Part of a small language model's weights.
Size: 14 layers, width 192, 3 heads of 64, vocabulary 512.
Architecture: rotary positions, no biases in attention or MLP.
MLP neurons of a small language model. Each row is named by its layer, matrix (down: output weights) and neuron, and shows model dimensions 48-143. Each number is 128 + 24 x the weight over its row's rms, rounded and kept within 0 to 255. Numbers have three digits each. A neuron's up and down rows have the sign that makes its largest values positive.
After each neuron's rows, "fires before" lists the tokens most often just after its 100 highest values on Wikipedia text that the model never trained on.

L4.down73:143133112132133134126116093093155121133105154144089096154158121121080136136146099124139129138132141109145139110133123148112075115180151148126164142095101173132156112130170100172157131124115150118145142105103117132138149112192115166142160108121150148089116106126167138143158141106125133136
fires before: "i", "f", "ed ", "al", "al ", "e"

L4.down186:162147123133127120140134106090107126133142156115135093165101105092128151160101145095120120113175127151114116131073144124117147125123111060126170115149145155084130156102148144108114159123128105120095094171119133142105113140153112131131130145145135140090147126108142112142146116136128145091
fires before: "s", "N", " ", "s ", "st", "sp"

L4.down46:185138180148077148101133120102140121101070113082117136116099107128120125110095140113081116121107139158134100167104166144146119152111107143109128149080120117134146121118145139111121123150082149152150134117123135146093125118116136127149098129092106096122124129109148110086161143056136129169
fires before: "The ", "==", "A", "In ", "===", "D"

L6.down131:127158169109136139101111115115118130075097126103139129134146144155139151153100142147123097105178151108124127073097143145129121145119133161100168107126160124091140135170141151128119164094137199123191113120138134154120119112110146095116142120167121107123109130131130103095139088133129151171
fires before: "e ", "ent", "y ", "ed ", "ic", "i"

L6.down43:151104157133116145110114149125152152116164165108106156123126117123082155115135104106112132130121100164136131101075116106161099133152173127145186126156149107101151157100124105126146094104109091114101105162165118134160160125172126114164073143133136143176126107131131153079112088193143115094
fires before: " ", "s", "e ", ". ", ", ", "p"

L10.down18:126180172130135177161075108120147108127163135140114156102120147069162141111116135120124149129140138138139093141091104095159109116162146134083137139162139089127180161149176128156140149136120110129109140159141146128083148104109126117113131104140123114101119081113098086125108084156127131153
fires before: "iv", "f", "a", "g", "bu", "e"

L10.down156:119164153127112093130106118132132125158128143135135133143115161148076095120105110191125161158144142129120153177074139127136130111145126141097162131103108144107125122130124142152130136096126154165195137154125130097094167090154154105137132116147158171140176134115118110125149184108147145129
fires before: "le", "l", "an ", "er", "e ", "en"

L10.down10:149123159132111127128135135152136139113109096134110152109126147054159141084110138133123114088174151127152144112138123122111102157121120128097141145142161142161125135138103135115152145097130130071082074140145073143153107105130101090159170099125147140100114168137151153150124168106109114108
fires before: "J", "O", "y", "Mar", "A"

L6.down74:154124100154132133109130145117157125114109111135151143127085097138126119102107150103155137137146145183102118139119123118125116123125149173094138131141149073141136107110131157167107119072169107088100142142163137123127148143167156123155086161128153100147131159157112141133099134102127101124
fires before: "e ", "ag", "en", "al ", "u", "on"

L11.down162:124117111110156167159161141114112120131157118121098150131117199102152114130126116138091134133160111125156137140131119082129136129131124090113156116068099129098136147115122078127119175123087116120121166142172150135115120122178159109130137167121141136121160097100138103135170089142042123135
fires before: "as", "ed", "ip", "a", "ub", "in"

L10.down161:146129148151142173167088165160154144114123116160179152134122118154086083143110096144135122144119130104125103133113152138144127175143141135085143129108164142129161119149120133142157119146183145115114137174090139096115106111161201111105167185147167144128137131133106108111169148117136139153
fires before: "an", "an ", "ac", "e ", "en", "l"

L10.down133:135120147160115121119175110128123143128134094169111131115116117109095120158153124124145108083092123156130118158112117149129096169136123130129133096126152105120123136109087147154120113106132157111104113093138063144107121129147108100151129128106153110169134198138149117128129146170196117146
fires before: ". ", ", ", ".", "and ", "and", "\n\n"

L5.down45:127087118132131151060143139119081138098173142157080111138089116146092144133094130099105156163120123159097116112100106107125136137146138114089106158118114119088180107131141157131116126127089119161084119130132124149126103097148091129121131098099080070164122149109091153132117110126170166112
fires before: "z", " ", "an ", ", ", "a", "\n"

L7.down4:098135121147126098169128103147172132140115131160119122100118145148170170096121151114138116116136130140152098141131125129134092099144111103116109113150184181155135129136113185124137066101134115111113132146104120140125130112132126153118105113135127208123101164129145132110150123166158116136
fires before: "e ", "n", "s", "p"

L10.down190:108123111132084140098124132133127143142101108167093167111131130137190126128132150131138129113172088148120098098170152119138134144124170145098143175114149147107141134156180162163134161118111162139127102122124114141106099108129130149157156145130121142153148108124145125140122150142139111130
fires before: "y ", "y"

L5.down13:100128139119086119096116104111147097145147133165122099128162154112134105192122071127095101157163176138132120124137120177115140093130109128163153110093079160100102178109119071086165140114120144128147101154138170127124133099154140121119145158147098156147113166137129157091127141132093158111
fires before: "c", "ed ", "e ", "e", "ce ", "an"

L6.down112:143143120140120123086143139152129143104128129077124124107106137144156097094106121119121123134124128144145135152124135151134140120074129130085120089128157133105123113093079142116129120109056172142138122128138140140117116110163117151111091103125106135135168221138125163086143135029131144131
fires before: "==", "===", "The ", "A", "F"

L10.down66:143149135108123131154132136126154112139109139167137135115141117154127130075127140091117158133123160126105148155119135149087165131150139149169119161153106117126159165172120148154123143176178138104112092117137162111131116153137157116161144147122137137095132143110123135136088163148113129093
fires before: "y ", "e", "ag", "h", "u"

L5.down10:156092104190121130106112157115182147113119149137125116141083152114149125142099104145101108085160129139111129120138118085094108146100142108171131140135114168133126139119160103132092123118138196090120152123115125179145115149137122124118091148141140148122126102133129126152153131141107135087
fires before: "er", "l", "a", "ed", "e", "id"

L2.down137:137119139097120170174148144069132159089143137126127130115114101152109157094167114135119158129128160160106124178124096100177138119124128129183147160170131146092134154152139128099179108070099114110155111120136079133161131138137106150148126156108125144165132125136095120137112086162134149111
fires before: "e ", " ", "were ", "is ", "are ", ", "

L4.down18:118150092105094145138152139150140142173127129134180126095137120202148099143144088123122143107145158172138105120112117127164142152168141093130123159140139135102155139123140170102175106130137116153150107156135133113107080145114126127090090061143122153123093091120111108088102168112124128092
fires before: "e ", "n", "at", "d", "s "